Weights of a small transformer language model: width 512, LayerNorm before each block.
MLP neurons of a small language model. Each row is named by its layer, matrix (up: input weights) and neuron, and shows model dimensions 432-495. Each number is 200 + 40 x the weight over its row's rms, rounded and kept within 0 to 999.
After each neuron's rows, "fires on" lists the tokens most often at its 100 highest values on Wikipedia text that the model never trained on.

L8.up3390,152,173,195,227,175,144,169,227,124,253,211,103,248,263,212,226,211,186,186,203,210,203,257,278,213,203,150,234,202,205,216,160,178,284,266,171,164,134,258,208,238,207,183,199,162,197,222,268,182,221,230,245,153,186,130,126,197,190,200,188,287,196,186,184
fires on: "I", "m", " Ag", " ag", "ing", "ion"

L8.up203,56,198,234,182,236,279,121,251,188,125,219,135,226,219,191,234,175,186,169,152,192,260,174,161,250,209,245,236,145,268,237,218,239,219,277,99,195,177,229,161,186,178,218,224,157,191,227,125,196,162,201,202,196,128,159,113,135,201,212,176,245,220,236,184
fires on: ".", "-", " Ph", " The", " Cl", " Th"

L8.up2319,224,157,183,198,189,211,191,293,240,185,249,196,188,162,254,249,268,152,188,193,215,216,208,188,187,198,239,276,214,226,251,211,201,153,197,240,156,232,226,250,207,203,228,219,241,157,169,180,251,261,225,175,210,216,220,221,205,191,180,266,231,238,183,180
fires on: " Ma", " most", " super", " fighter", " human"

L8.up2903,215,164,124,193,225,142,230,214,247,131,189,166,166,214,149,249,124,230,256,151,225,241,182,232,212,236,161,218,202,197,159,153,228,216,205,176,207,191,236,189,201,132,216,199,148,166,187,177,240,169,175,229,154,217,231,171,205,218,216,254,242,230,114,171
fires on: "f", " of", "F", "up", "M"

L8.up2344,171,203,176,187,250,192,247,176,231,176,179,264,254,158,234,218,297,223,204,191,181,214,199,171,246,152,229,156,244,185,231,181,151,187,190,156,212,261,172,185,206,208,200,126,202,151,221,258,253,138,251,220,230,137,218,185,198,224,163,234,196,180,240,256
fires on: "-", "|", ")", " the", " at"

L8.up2902,144,143,207,207,191,247,126,200,195,186,232,183,178,202,169,264,253,191,205,199,246,206,121,176,234,166,124,190,215,175,111,166,169,282,276,201,191,228,181,194,164,244,224,168,132,207,233,201,235,157,191,151,181,166,282,171,238,284,158,165,169,221,132,222
fires on: "G", " k", " g", "d", " di"

L8.up3002,183,185,229,159,192,194,214,193,200,240,215,86,204,175,271,179,251,240,112,217,189,243,209,211,158,233,160,145,183,204,276,145,208,200,194,173,217,275,297,139,198,238,168,179,140,168,127,194,189,159,199,182,196,154,205,135,226,245,148,163,192,282,243,222
fires on: " a", " of", " an", "-"

L8.up3954,157,237,272,184,175,247,203,219,207,217,191,188,189,198,183,289,209,229,161,220,239,220,219,204,211,225,247,268,214,117,180,239,179,197,237,224,240,221,233,98,208,165,209,154,273,255,205,243,217,208,264,199,245,161,159,253,215,256,143,192,111,164,145,192
fires on: " off", " R", "ra", " conv", " Ab", " C"

L8.up3948,232,263,193,186,230,96,246,204,215,208,216,140,225,269,244,186,183,198,215,97,181,227,211,171,148,230,175,165,198,129,133,187,149,203,97,229,198,202,126,197,206,255,191,179,126,218,132,209,230,217,224,172,302,252,127,225,284,222,191,207,185,234,247,208
fires on: "-", " Hu", "pp", "O", " Le", " V"